{
  "num_hidden_layers": 16,
  "num_attention_heads": 4,
  "intermediate_size": 1216,
  "vocab_size": 32000,
  "rope_fraction": 0.5,
  "qk_norm": false,
  "init_std_up": 0.0298,
  "init_std_down": 0.00342,
  "optimizer": "adam_variant",
  "final_lr_fraction": 0.05,
  "max_steps": 7866,
  "dataset": "wikipedia_en"
}
MLP neurons of a small language model. Each row is named by its layer, matrix (down: output weights) and neuron, and shows model dimensions 48-143. Each number is 500 + 40 x the weight over its row's rms, rounded and kept within 0 to 999. Numbers have three digits each. A neuron's up and down rows have the sign that makes its largest values positive.
A block is one neuron, or neurons of one layer that tend to fire together. Before each block is what it responds to, as a language model described it from the Wikipedia text at the highest values.

Finite verbs right after a sentence's subject noun phrase, mostly was/were/had, as in "The population was", "and were popularized"; also table cells after pipes.
L7.down205:503496515532463506519507448509517527506559537556535556526469482470568484530543507556489452470446428516482426533560492472409532547461541478451485480538471520555475461473462560485470554592453565451550478535484459568525508472457569577440509586409546472577521536495501474432532531527441496486
L7.down338:471490540463513510457476482599545493510589532562518499505501449418509491478554483544523517478481468450479472559534522471529573504481480498558537556439446475602442502443518495492456542558525498529545511489524488531513447557551452505485463478459519431505537572512466477465510474485460474443
L7.down506:492553481490507489542491502551481488505533534548498538506559429471501502464526472461481442423513506423538465578495530522483537473482585477532497462451470500595480504480472506400500459561449530457520478544482498478493523462488504499485433508472494509527594519521542433481511475552466430500
L7.down1009:485527496459459471486476506446540473417563533504518454515546490506492501523457486455433463510491552460501525519486486498550593525496561499498550500416500522504428484500451478529470509481452510489480571516430494530491571492460437449426512515487509490482537471542493510497496476415499522506

The word-initial token " in", both the preposition (in this case, in 1918) and the prefix piece (in-direct, in-ducing), plus a few other prepositions.
L11.down173:449476551487539440480484464482530548494502553476478506509476506491538557534530467517435475549513511519477524511501509477539524459463452509443461484483579381538478562507530525509434533538445479506505467488472462545551549439493504501452471464520450487491522452541538507458486452495493518506
L11.down398:497509462541486441494487481524510510480424543513517490500394498482512471506529526520477460517457520455499453493521509524303499522458537490510497496530502469492510488474524429476576552461420501535518497616472473491437544585517511510515490434489450527592512539439499471536463491520490551600
L11.down623:513550483508483441477513446467533470508436530488536552475485386507440498517479482511456511504517442473476532491488468471580466453445496490454497553496499472517468527438464546483482484495542512504540457579462497546454510469550474558496493556539437526522545435562474451548439479603514528503
L11.down639:508516521399447488501576529521516513541423446560569558487478489583485458551456494468539464418501511470483572462452533521518531472498461495491533483490559457477499435459508431454533527482477556481504497482478479491532441526465505527507479471434515527525505516465540463511458471400558539464
L11.down656:453484508450489474528502490512535522509455500507506546440435567578478462475465546527573492480504550522532542469594568473484457509516499477421488512510531466482462569524513461411459531501463475538551551558444465557493479544526492480547520547516492439464468509467470522456553490525483463530
L11.down770:524530421456501513552499556503572531518487504530413525531515438497521504473492526503566551507514519564556582544582458421507528527489491450523429531431454471461586492476467479487523579505514477456543567590537519476499504464492515538525514501475454541488507567524502499502440436476573607524
L11.down1129:494473514509493442554462546549538523495502463509519473535465508444503469486574480555558479504480489480485461481550552473478486521453449521523530449583437475536511558480505557503457485518519447508494510541475503436447465487506559439539539482509474436506526527583460545538551437491553497525
L11.down1203:461597551491483524464500467452512481440470495507459515501543541573486510448472455540516462527534527493433502430475515545517445513434517521454424526478475523482477518535537458473490495465466535520569513566514514444503513551512480410461486470548480468504515463496507464490478515515601455544

Words that set up a title, label or status for a subject, such as designated as, considered, named, declared, became, title of.
L11.down0:475548489529464483547524547513468527529490421469480505548508494529520527514444401461525552495570470454464522545490546526563486444515535492578535470519499489493538464516646563535413540525491508551528530465575471568520476457474517510518522489567518554509512473447469472515555469497528490498
L11.down11:520494476523439451455529436489457485519467478519421493486518537465600501448563574488449410524487541434505470449539522418477493515540531524526562511487462517525505521478526496521513551576477489478467511568569465591510538496382509560563587463485517476504549481517540421536507528527484508481
L11.down171:498509569482495522502536526532544499539498495590543512474513509497525505459500535504535476453521515487512519554441460550477548508548469519471500439492444462484537502519503494421485461458501434467465510467480477501546508438454504489496439513518439546435389460532514453502543520497542499477
L11.down451:565511548475494531473517487527444516435523553524529546596491455499542589497539512486463533567443476492568477529469543528487521509470546506489513490444480545497595505497495555522500539474482453435525538481491512548554573516422475487472500531505492512463529480543476519573490540533539553488
L11.down672:489476480480518518487452504531537511478463562456418481475495447544496475473590507443464477481477517510440514519555492490500499530554484496435551539540517480601503463495491477479475524437537501529499533541469482494470519582462555471559597513482482455501534590469532535450475442521498469496
L11.down738:525461572557554528467570461498460558481440558488529541476551530538513423511513543471501524491468559450538479509519509487449501494460554571456532539552512474532517494475541495522534584466456471530457493516503568521473513497476564509507470490536484523486525498522524482475479434520465513541
L11.down748:452550530473437523527544455520464503446468560488542566461535481570417453396526510430476548487476486491468479431487487577495536504494435447454533519529497515586563585468499486516575523461489504478585508429494507410530490525487478516507452452495512514574514431543581543502489478544527452503
L11.down1139:548402509478470509478481469470487506491484526505444519427543463542469503509565511491470509545505530409538469485520560465586452497475524468543499511470480543457436488517464538492462499442522525518509472517516500545507542519505420489443529479475492423508492476536421478505461533476439517549

Abstract head nouns right after an adjective or determiner, such as new form, serious manner, homogeneous part, informed approach; also from after retired, discharged or translated, and cells in election and score tables.
L9.down650:448434521479481497434539479501467571440505512436525479542502512426518473491486493466505536530475518536483475493567491506546497564445482487534443508480476495469481487505495517514486491523490497573496526507485540567553417530406504532524560529496487459517525461500571563530496499465498518436
L9.down1016:475466460499517484481521503547510502486467459521520418541492528436551507454535544444543419537479449487508535526509492517490473524476465401521531510504487491450493438455525533419472468488468437566503439492537507525517544532579549528421551489435471504496414544566440436573455534486554527455

Prepositions of, for, on that join parts of an organization or office name, such as Ministry of, Council on, and Institute of; also pipe separators in sports tables.
L7.down72:475494486500522489504543508495510419491414444455428518536520464499479510497501483446525493490528477501453471434529479499561520523498475553525455479474546502530510508513455516540479532413471501464555555429515549576518501490526522511550508565470507524532503512484459498529551474535499472442
L7.down163:530524523503526524531497506456554463480484404469473500554555518500529456454507472512516471526548449521481449387550527468471506484565558509464477514455544516517528472502467563579430470456485488499499505485538514536535617518572526483527506581475567468523402521468503503495534560518460489526
L7.down315:488434481499477463544443458453533481515507498538479501519511395528526533462401544479551482550533513521452430446574495523478537536492537539441432550458453551514518499452525583487538480456508471539509545396509449455458489504489489527428554484477453488526505516474488520542471534470541452527
L7.down479:532494538525516517521530419468550519604476492522541485497404539571518533437515459512583521580585480534470492502489605477523510485483452525469517558472452543488528494470507527519632507431468511483547484448481529477422515484472522549531512515505493479420506467510429525473489515536469557471

First two digits of a year (14, 17, 16) after "in", "of" or a date in biographical and historical prose, plus the "in" just before a year.
L11.down68:537516489463444466513511420453514504525443542476499590495491541509510497534468510519516536487539540577452535507522502569452521471475554507491440461361476551456567513504553507473485452469469523523478437471514521458410459515458528567462502539546534480427527485567452541536509582513530519491
L11.down98:559503570518481507471517482486478445585479523530444513510521487517484470509476452478503482522441483453501502497512512434514521562568474457488562502446505568441429432516507523470479402476514453464558546526473562514451487523513516517552504501479424523547457444599474459506498459503434498517
L11.down387:488530478485528524480535524452546486518502493565501463472491510522470513494561484479452493552493541480528472491444492490510531489520457445555521510469515514451506506424547492421492512414511476516577489565510537485462482544513456536504521450521479539453471444562481492453555565424506557502
L11.down391:531501489616462481562589514455554473530483532509533511488512499458486585505500503537464564474489554456523509538532507504474475457527498448423501498506553483511565484546485489477568476447574505553564488564469516505512572410458552531511481539527533499508550492484452475455534462465516474509
L11.down394:549465472489480423573518541523461481511470501555418553553483548493478536484423460494478509491458504475563465487532475606470502434547528552493525478486500485407467519545484504514563585522551491464519505533498519518488462412490456611557537485443523477473460471453491508545529526476564447498
L11.down616:532415508573500479516427511496497545521498425524498476508490505513486483428383514524477544542536559513548486447549590516496536503529509477468428449473460460492527540521531484520501533540523480454481443485471500444495522555521519506511517411517439507524554570542528554511464526468557481520
L11.down814:485499521506526528511564536506543528528489457492461506565497508460503576528523514491472588492531480549440492500600487398486485453545521431463475564501495472469566433539526503460477488482546503520528474542472487499548467527530493411460541527558499460453475566467533548545465530503540484493
L11.down955:469507454496498507456488481483572518497486519492478501463500506505445469509468564494464511511448525493502509480557449520498532552489488582513524562545435498460489467471472452517540525480502413503525540486528518458454496478469431516553548515499462493481507510507494495564456547502491447534

First word continuing a sentence after a comma or auxiliary, like since, until, and, saying, or passives such as rushed, taken, shot, plus line breaks ending table rows.
L7.down402:500562542489576518558536470483471544490532467508548527470492455591520507468430527464487494493471544514511408488491524507442483404480469518557515513480455486567557501493535460502515471481541551448483543466418427503496529533478488550500568459509461434594501599457420441469475527480479465591
L7.down546:483489524530420506524422438458523574506480532542468485489435531453433441464498485502532517427526516512492576507464560484500468466547577451494483485461463492527470483534499508508573539515435529523511517483533510534471540507503482532539439503442506453459510546477464488485472448527512513537
L7.down700:480547527528420509498488526534518515507585580536533472463494538508482453498403490468493495484496574514560513516525513521492487456533490475499465477525497480551460487542472470465555515501468454462510503486601495515544525480484458450495451476443454465580511445555460502487523544542518487494
L7.down1127:448476494531467528523481504448565472515473490452460442466525506479478459527514534463482469562508501468545479483499488517477487459522550509511431523519510502426436495500508451502577535475522436533448523471464525580472544476537433495530511461483498469521512540542493550472491543454560540534

Fires mostly on "family" or "group" naming a category ("in the family Araliaceae", "language group", "Family names"), on "Total" in vote tables, and on line breaks after review quotes before new sections.
L7.down124:474477510468523510559548549504524485530525490511531492479523366524477448532512497450447570520512503510461509474557455541477473513429505443503450503539511533491511475437517434527545491455433483528541549529516503482487527525545581452497531563574518583429424509521471425527480495483572516488
L7.down231:514489456518485498509506581537540479501534518558532470544532425557564502429439505574444464489505543494484522523512450508570478491460447517558555488538541459530425505522516532576497456455605489487539499531476478550482456464462488544519511446554509490467591550547507441448513504406489569503
L7.down240:457530501546461469508454507541460562536469428487502461454539456547530480394547481510486466438493576484445453492484428502530436474593478491397479484525519453504490493479496467572523484484512489513596497449515514479470557462531530415471484491488477505474585490506507465490456486530565540459
L7.down851:524466561530495474550532503472490455530510528476534591500563503544552389608460509400562477481495488537475583498461490542483482465468484520538480486523478578499434507513521531493475568501489442525480450504484525542551478503543497551515547498531521440522550519495515441533532560525516478545

Prepositions right after verbs of joining or leaving a body or event in biographies and sports text, e.g. elected to, discharged from, withdrew from.
L11.down47:534560484515417493511454474544585396461481426499488566527541474490525561534522548488525513515409510531538471454473490526600574463482436518461506550462478468531534520445521501452465484522450503476431544432561498523520519476465509464526489522555514502458464532502508499497487475557564482477
L11.down116:493479519479447515500509484499491430491516483531591509475515519533495498541472513511495512544445542486483498473463475478505465552511468477492515465406511531498470443472522393472464423501498494436479537440473533468511425532533523486543466433566443566462496472553580445528558437452500520497
L11.down273:475416546518548581518414516547485499477549455486524488501476494500532544507535451517526482415508535497518548516550577468562523486467446528524522471482469540574473442524546514578504499488454512513454537492499470483490487518507501555532569460484453520555505444478579461481426502528551595536
L11.down469:471477454533480544554500535526436519508499400462479456482447466561566544537541527529462537565520477461516479501492543473579533564549449550514517486505519520534638463448518481491447549531459525518534414516494520563469481509515534539465502485497473470558513535484554453590518470527549459476
L11.down587:520526383515464484516451568535421476483596455497440471475514440500444410512518518517484551504466491483440504496513503472489535533580538438468487486506480544439523469461520452509467601573496520487600517519441495532438519472480477510522578457468482503403505519533433451499498511484567521447
L11.down687:459577430539503416473447461483488531497512530486605519514484587464460498474451523475498560484460466466474428490464509472503537540476475533519485534529513587516530519423558525499557576464500491514517548501443523496543491408427485471517488430436456518537422500500514514500471560430509576550
L11.down1001:450491547540532528504505434513476481446520518432530509517530506543559542540448503494521470478503575480451490480504510499569506498557546519488463468498524498591437450466492500480411496520482482474526520518558486573604449459533531472532446494485445492448534536480580510540448447520481478512
L11.down1106:560595483462546467540503568541454523496508469511500538430569477563459433434516514515483482487423526487451508506541525425464487533505540534548514465494477537397492507557539453454526560579550505567491548434465480503481486506501480506529509569492527448509557501439440534456537500497495442473

First two-digit piece of early-modern years (1400s–1700s) in biographical dates and reigns, e.g. 15 in 1576, 17 in 1708; weaker on titles like Grand, Old.
L7.down771:442488548436474525500507472496538449522493460481517470508488573475517469502493520490491519449517522449506440459435519463485490514471471485532470526381510464516497542529478459567512523446489422554541476501611533463468467453498501519492518543461465440485540515501417435514507504432545475511
L7.down924:457496457533424466485493550455515494545521478492512458510457486574478529449524496550467459539486505446523512508471491443488421563565533441499517473510493485432506543507508538553511508539477479549518474496580525504531538459496461461514476442440528529570490508534525480518474530449614589523
L7.down1049:499468476529550535453550551457552512603503501481556516397513490515524558455482567459455502478581469495502450523530530526528598538463455514532498517459534507516451529477492503530475497496474465459462508487500489476496527520538533475496493535551464475496573458456460454551511465475468489512
L7.down1106:514489396498532501520571524464491455526516531498587458587519509436585468519456531472415514596531537540509516468564475539503440533493492508466542455464519516435581543478491481507457487571502563510521496571431444442478508495518523389540534471525507447545537493470517498557520543528523485518

Last word of an introductory time or circumstance phrase at a sentence start, often "years" or a year, as in "Three years later", "In 1969,", "As a result".
L11.down128:574517478516543445482468483490540448485590501496543512552506479460498475517560475471490538536483524494572557472491510559482543499528468471514553589524579537471431515549488550465518492541472516594501505548520513531440507549468504449542424451501577510514483515487489515433512578466526425506
L11.down157:500398532530516468530472472518499429496529524476502488490488539511444495419397549416549501505488467519528475482483504429440565456538518551442475483492572471503526486467473489439446477509570468474529475543469451457458543514473476518547556441524491447490509516559499518533550476480548450506
L11.down354:501442530505522499527533462451492479478486549492524479443489497485542569425477509531540463464451556526485515512480463581542485597494452547427500577503501564506427463446528464487515573514472489424583450512479548546470553505456509541543542514445475514419459526615540542491555452484445499459
L11.down431:493470492517554439528482480487524425469528513485431452488536499512487446461420558468463521469466525499405479537524541460503571429531534487550605451499522462427480493537456471514524542487491505542447507527465519520426522454526495576567537545556450517481462490548466506544442469488483483460
L11.down581:516547539536474462573565483452514487506535525500471487540505422581396503513568498534574507545494520482525516463475423457507559497510488507508525492511491475551567505405504514500552500467511455534541512503588503479500512476448481462522494404540534535474517529571475486488477471545562452469
L11.down760:536499499491473506498498540488469571568513509528546523504480486480416516522465448528478520448468493525508561462493577506546524480571549495514553517470456518461505498461543445484457479545547451517556573463537458533476437463525572497541559448488473555476536433466482522481480491457513597462
L11.down868:510556479487508530444436525559499457518528464511480458524425533532511435462506557556510535466490475489436514490462526455478517569528483490556427427547453483502477529498534532475542463547532493593458515410494521470436478548487465497563513480531513462545507542559477523557535526447500514455
L11.down1040:486481559575504505516495441507410509467454536503540532566517461466510473530568509492468495466521552505450522468498482499622528569559436485464519486458486465520410506514492509467506522511566509522435447561535520534505463510500493476481476516462523513449594462458559490496487478519549539456

Function word opening a new phrase right after "and" or a comma, such as in, a, to, or "(", e.g. "and in dire need", "and to exchange", ", a Thai bacteriologist".
L9.down549:553459524509466488449557310506513513474521540528495457510514496465504484529492462519483516473493504440486499508551461488497463491490513462505502594461518543481478519474466465529488547523542511557459477535543542498553429560483543441476492521519446480535491469525482528429512439480488543505
L9.down1084:522484501509450504498482459491531565442482450513418492557542529462476527527515428467485503494505464459524503544550490526466498514480509488500466598525543533560447491468426513457543547481528535566507441487494496502545490545519538446471541446450488578500469553513471552463508519542574502490

Verbs and adverbs opening a predicate right after was, is, which, that or never, such as came about, being, primarily, mainly; weaker on list commas and table tokens.
L9.down755:483570486464529532501492543577463523534460428506447523523508472474517473464556498490561513490519525503499439492548509453478499449516517458505519501471480453497421495420475608473506421510495524473540520515469563576505529464571448468487520472436447498511450466550446511481461513509455497495
L9.down854:439491509535468552488531544549542511521473516456489574464500484400548515526575534534535511588492511489529519455518481485434497539536494533463527496470470493530524493576482533474565586512466465452422440508471533527565585453492504519574507476509484467553500550432520552494505498573534448492

Function words that close a clause and introduce its content or complement, such as that after concerned or argued, of, in, to, and was after objective.
L11.down163:496521569498523468482524539480495467543412498453502550487512536536496584568490486498450521490462491581468495481470518544571514481479498528516468455489507452559443545491510514467527518478580511449561525469425506548501467484464509483505478501493486510511465577560481564519484461570471449452
L11.down172:499460433559528505501501463488597517559479545517536485466441564497480535528436497488407549471490494432496451521499428523553494531471558550497499576536541508505514453548507490422536541508572463515460475527467503420495519479528439559562532515491495481474498569529532549525491505509485492517
L11.down196:543450462490497512535478522482445456542517539472539426538583508506541488549477503456560489472494477449449451501542464547558449465523519433481527452494502467519510528442534426509509537531495524579523541518553452518532553457543449479446461539576549495522505393526445495402492475442554485444
L11.down392:585471484563466486457528475505487463431491482571521468465489512471501477526526534524548552538498515546471491539481467512483468527507462572459525496534536462504538531523477441431587515527521407528495531548434516481454454461471463479460565457489530444469518507512499503554515463507480444533
L11.down636:469561498566549490423541490493442572464553479510522528510495501508497560480497443523567537435441486519514489517547508569530416483522603562473531550406503561520538530503569458485460544512557475595443411499548495457491479598586493484584526497532516445501544555518484517521536481502568532473
L11.down879:542555522547503476497535521517480457422488548470468527514466559476510561533552482509518453515475453522570476451525512485518508539529527498495473556475447531516475496519461462496536536521483469500446459467475476515482484465490503535484496520501494492468528430537510534547508581575564539490
L11.down904:540462515527521620508483498525489499437492477530569490485446533550433489457449485554549423471443522519517513513499544435566496507519518479523554420431504533541469572519475506474580503454487420547544536540485460491501505494498478517523466526487545468514482418499487476514499532435531461531
L11.down905:576560485477533476479505468421443517445562442490468529451560413511488462464423502511474508463453443509514464506508483404521501535530542489532503487412440462455549545473435540500491451453547504576528558511533487533541516463498480498507557535393473479486576474595521499529524506522563525431

Prepositions or particles fixed by the verb or noun just before them, e.g. sided with, interest in, took over, carry out.
L9.down507:490531446530524465465529551513489538452462421516513519476571516493516514544537453498481524521508472514427467485482522566558526411569498495579454479549508518341493481483484530453512421495458440556553460436572546476545434440539492496561505519586548516495496419525388524504496498502487488560
L9.down871:433517543476450535509475473437491469481530492520544556467546499530457528519548465495502529473542517504414473519437535543522495537496499541524495441521450451518416545538551584585471478539499494504532471507511488527533539466496468427530592459493510558483448492542462527554520478505542512464

Conjunctions like and, but, where right after a complete clause, usually after a comma, that start a new narrative clause in history or biography text.
L11.down112:514527492450477490503467574566497511504444476506503454454539573528526532550473514461459533502491439523534493491500456480597460452470528522505468520524528531481445504519520434512538457493481449608532518462475521457540527463561549474510501454489524547472528419508471553463505465518527522462
L11.down554:602471509515467498536480562519498507499428471499496541536518461466443522468499553511530465496486527518534563533528600509547541460489571457516459527519542485527504483503585514493457566542489532465544514499502485503494563475502510525508507543529477531441589460473452527493445458531563484476
L11.down839:466538543445567500535487506563439569420506529488550473481515498510513545531536511515546439515503508515468512499522499488499561447418494449568586560456489507509440504430415539513477543500508522463452501512483542425507497511563506535510502478439502509554453517549502602470440473466539478460
L11.down840:484472498533507474525501505512558466588563470551537464455562510475483444524485458485476471554473489519474463436430532501508511533487567476387503535514436559510553533482509451498515506500525517569497593473478487524422505413528464428494560469509449529407467524489524466511460544511546486504
L11.down919:439495457426554546570490487523460480458577383566470488526519462546532461402553516531528552493474513514549492570508544476476480499437496447558437462548449505461533565500593473559530457467510528416515521498473490465457464496509447464516508411563431516475492552482495544423523491480479473514
L11.down943:484500557506443507466544482525514455521509511530564513471475504502497435455496546472441451527468495562493517446536525497492548507414544538537465512465549546450456479503509498481486485477512424516440470511480524466483493482558473458512543470482418581432586505513497432527489505472467518502
L11.down1024:528523455531528536492488502462527535462561516504504488497448455506451494447452509542444489403456463512453464481491498511475462457502550491445528474520475450417477546506509489529548577480515491525477543534520537491496458510548521498534542516452471505519510511564546502464464513505514471483
L11.down1138:479502556541485461525480497517438518490530541394517502476495474454484482426423470562516476420460502463498483461533515460534478507553538491552481450458489458422442481454587534505524455464471487482506538542523472464455441384488484531557522541529570489504481517550486534523491525441493538431

Predicate word right after a named subject, mostly acquired, bought, purchased in company or sports deals, plus "as" in cast lists and verbs like served, worked, joined.
L7.down218:554478465448460474563531536461487514434487407483441544526530487488544471433519441522523502473500510530466537464498544566508439481532467469553476501479523568539428514493534518469446491484506586499547513450517438460451464508484438508504558484477490579500481591458485471457565535467557485506
L7.down263:563485521482439497446579489464477494495508497493527502566555456463488551525485504478486506525474442558502434543524446501471510519445545572484548556520505497479494536542523499538486500541470480546517477534538479520526506490522501568493608495474524464428499496536479477496459523476508476527
L7.down785:573487548457492459461465496505495472470488506434508477494543457493606462581532518443567446560466526502478518549588499525541489491492506474594497461491528514475413530559460505536470560509416512492538491494490555480463469459495480508551542516477493486560514556529493475439553496544523431519
L7.down987:472549481455526504487509518397480512421429521502485493497542585443484466523436491475505538491514524520456552526558521492498557474526543364585451450523487477541541484478477467569453527530476459503475491505491456546510494505514518537460450483537472436456528510560509462491507499512491512455

Nouns for a span of time or stage in someone's career, usually after his/first/two, such as term, years, season, retirement, role.
L7.down521:455553499555593469427516491498480481477471542508482486573505545479483529540493568491452539490533412498497478437536460520511483522518531452493513521496558452545487532485429489553500490565507479550466505529489469523514543494516484504494592464503487476428468499485519462562520438537556528533
L7.down522:495446532497444453433459577406434522505503483433502496487517480496466500562469543474471567545457535480505574509490563511436559508488490494508522484470558500525525457419529541510522460523530538499508500452536488464479471473465490540512452449518545539523509520482471512445504414477468452557
L7.down833:508476568456579483493541546552489489507428480510513457562508496504480526497469541454442561466489429496555499524529449409433506487491451481560494490511444491477568502504547517510473582567513494505479519509557546544534497495495446530473467571503471444433564496506476541480427528489465489489
L7.down940:504452543541570476521499505493503497466438503454531481538590517468548483469510516464455496510500517496524463533467447468464562518537506615401549478498587422501525475492471525455479553444463507501505562439556493530552468482568473454453494532547547483474436445537479490486518581505481512501

Auxiliary or main verbs right after a subject, often a relative or pronoun, mostly had, has, have (she had gone, who has purchased, said to have).
L11.down152:493522460565474435475544428455542538554530539530576552456466496487404516524478533571485535517495531509447530474546534585384517540542553512508529500509531485526440554466539461514530488545532535397538514503504489469496524532528450480441500535497520525529483562454509493456541551497506518475
L11.down322:473463465453490470510493524425554483477551494530467480477537582537429520407553518540529527483513495498466455509564556525532539509423574477519521511492461550480474468463564515455592510477574527456429424499494562475522570516522423503548589526523572467532505511505544515530493461582479518497
L11.down450:555526493476452480453538470572491578490495447571516598518479581537486471515569582584507427498478470547542477551524435494476491477481540508413532492506525507523458453418470473456570480467482496507488541442493483456453515569469494461446472531511483528552549528495486497479518487580504420490
L11.down521:430469470500460535525477473430561490513474476417500481543492522603475462466508512538485523448440534503562509487524464520530540531452492528515556491546502508536486515507526500468481508538564530557524486539456517563558531518555499487471453544547491501533566479521497538539569450462488469469
L11.down559:487504458433541470474466512500480582462490457477490545552558550546413511510466448541441445548444527469530534547465459477554416511443589589476482565478529549564528463444525498534567452486501514511521509537473412550498464567370466506541488553483519507528539514559457592437527527565517521501
L11.down722:458487462473519438565473537517511539532503553497538513498443542478467528428550536556485531527526553475489442487535509457505475569505508538526441558568477557509450503504442467539484508498523461479439474526434508496516485498523455515518428477557520509483549518506477526538510480585504465444
L11.down825:507487524461576455569487448445448472456450483467444508464515512466504589500482573554546568455486430519458479552548475515390556485468541579483499574467482549543477501440556499435556514442540507548498541570481513526562511501526524503501434518477524485446471528474503479449455526490478535549
L11.down1108:481538518458461489484495539547503512534482493496495531498481513495506510521529515544400591479509523465482524511565516496475422452457641513565440496436497494451470501516491476537429497537507472446501528541475536525577511485506497442559461488571504478504478543518508481488493481444417475529

Mostly "and" (sometimes "but") after a comma that closes a full clause and starts a new independent clause, e.g. ", and some"; also sentence-opening "According" and sentence-final periods.
L7.down13:444465531523465463549479491503549535515467502517530508487439474560475499447532488435475396466537515478479451516495450540602532509508495461474550498508456490482475516450527502442539569426542509439527448537448438500577485538463496500462499491499532584525482451576545459471455450470526507508
L7.down401:543477516493537547468536537482508513458524555580489468539517495495419442449510535558610488509471469497457464460521519483511522470471543452446525516473450526454483476448450490491480505495450410500433465531510511533519544422466464478511452518464531506551469451483513507524539540472477537496
L7.down1006:565474452453499519508609574493510494501540555566442514474514483514467535407513475490564496539482577547517488544490468556526471476501541481489456541467447430512521459390515481525500490488546498498466540545561566538451434492452524454479489461454439527481507519478526531508484530490529479520
L7.down1145:521549447439485446496536535486487520501505486474528493475487490521506490469562536488578481532483564518509491498529479510531490514557456422481514464536422467429449502476526464454529559491496525494481484475537478467514427371516464458479527549527533505489499532483479451485513536445510507535

The token that closes a sentence-opening time phrase, usually the comma in "In 1997," or "On February 23 at 8 AM," and sometimes the number or unit itself (ft, cm, census).
L9.down612:478460471478472444480489502516503577529508514582517481415450501549483534518495510518509475449496495512466486478472525532567530476500567455527530472390507456438563516505442488501508457465588518601586548521493474534468552525524475557533475435476517460449514449545488516566455513532486540476
L9.down956:479437503517509548436508434482615515527512514475432513487421564483461487458574485504491441526468470558549540538538540552565497527526512544495516509433480515470424477518523545421547462536540520545464472524522527523590491440492490584464463469476541543502471505495538512442521550501490518551

Commas closing a sentence-opening phrase right before the main clause subject, as in "In reality," "By law," "After this fiasco,"; sometimes "that" opening a complement clause.
L11.down229:508489490520495486452435446498547546531539542494445551493462491505506481528493501473510529478519513509523555576518504490536546451485565460475523561532519533424540545490501550541523501503547572496539512468523481487518510388432477456507420523488545534476464439480497530500497446481407470539
L11.down349:473526551550449517451523527490473553500497460514505455397417476550467537485470502485516490489553523450425540567495507400577449497442501483533544493473560459548440510476461503518469475529541508554556525499519522461468563514555470484543551509556479499540404507512473415444470417476480452511
L11.down593:539467543525500450512516505474458583521596546510506478535489534490457514435500515544512487470522532485513511513442523487541501451513525483528474456459482477449530526441514486494509415480482483521474514566524473501461441521496530482499477474464546469510512419527490489479570480527535506456
L11.down718:496553480511569511528464495482567480494471497491504503520492487553542488445523455467434508487486556497514561476497526470482508505616483471509479444500515525423515466498591491571485521508494542504578526487543484537514444457477593523473483464495446500499506502487561547497512571446556534511
L11.down766:518458498496487506478514501560495527543477522475545481474453479462466581513443475487541496479519577550420510484531540491562523444470481560488491528475482486475512495465533403539486522521516427580574581473457464559476466502511445494482493458520475522501539486468539553435537494467507506520
L11.down813:419515521536484555489549520527542499456408552539502528509447491494476529477606506525407516523583555517550526503535439475542528514499476483429424478462463506482461418536484520522540503466425461504573471526502529507555576469509457473445511551483511528496486493514471518459536453498449501547
L11.down1061:547526491530498498519524532468494492538524558521459525477481525558553440538403491474526416483503515547444483601515476511556539484504436498564484493461507512468519477536511474596469590480547462514588473537427545530492424462458495543474454529513534472532545484509511512465469505423506527502
L11.down1064:499503497479478517548497485516475474534475521588493486537504493458430538463539504475511434476441514532516551462449486504452519467525451532537474473514440545522593469517537481481514505543505497580541501547476469452522509555513495566423467508508462527502463528448508478525445461457527534442

Words that introduce a title or position someone is given, mainly "as", "named", "appointed", "elected", as in "was named Editor", "appointed Bobb as".
L7.down396:519493463411454494503452513566514471505476521529527446515580585562537458535528453493538543497486506503455616523468546498506476476508470420581539563480473525444442570556547531440456508487489474559492492496474496469412540471513565482504540478445475531489530561389539486529472533446432504509
L7.down693:484468521416507477493508519537564534423474548523519475559482489517454556435532424464518553539511498534495535470537454541437430508497521426492477480523544511457473452548507487541405499549475394490511454448515545516476575476506533498509551503477505421533489487481534460505505531440519502602
L7.down819:476469534449515431520533481439514543496408470484463474522555461492473477481521477526551485517442467530495458467430558529514463479509508481601526499457507549509521526525479522472458585526567438434482582450471530467535529474514519509524508515560491495440509493513460518447518517510491505526
L7.down921:480470466470505467482493477431538479420457482505533562492581486571528426500461508398553523557435480519425511513488536578612514517441546550492556458480428498513470471525540525507592581537467456456514531474454511451460495490544470475452451525460545484458533528524566524466520560499482453477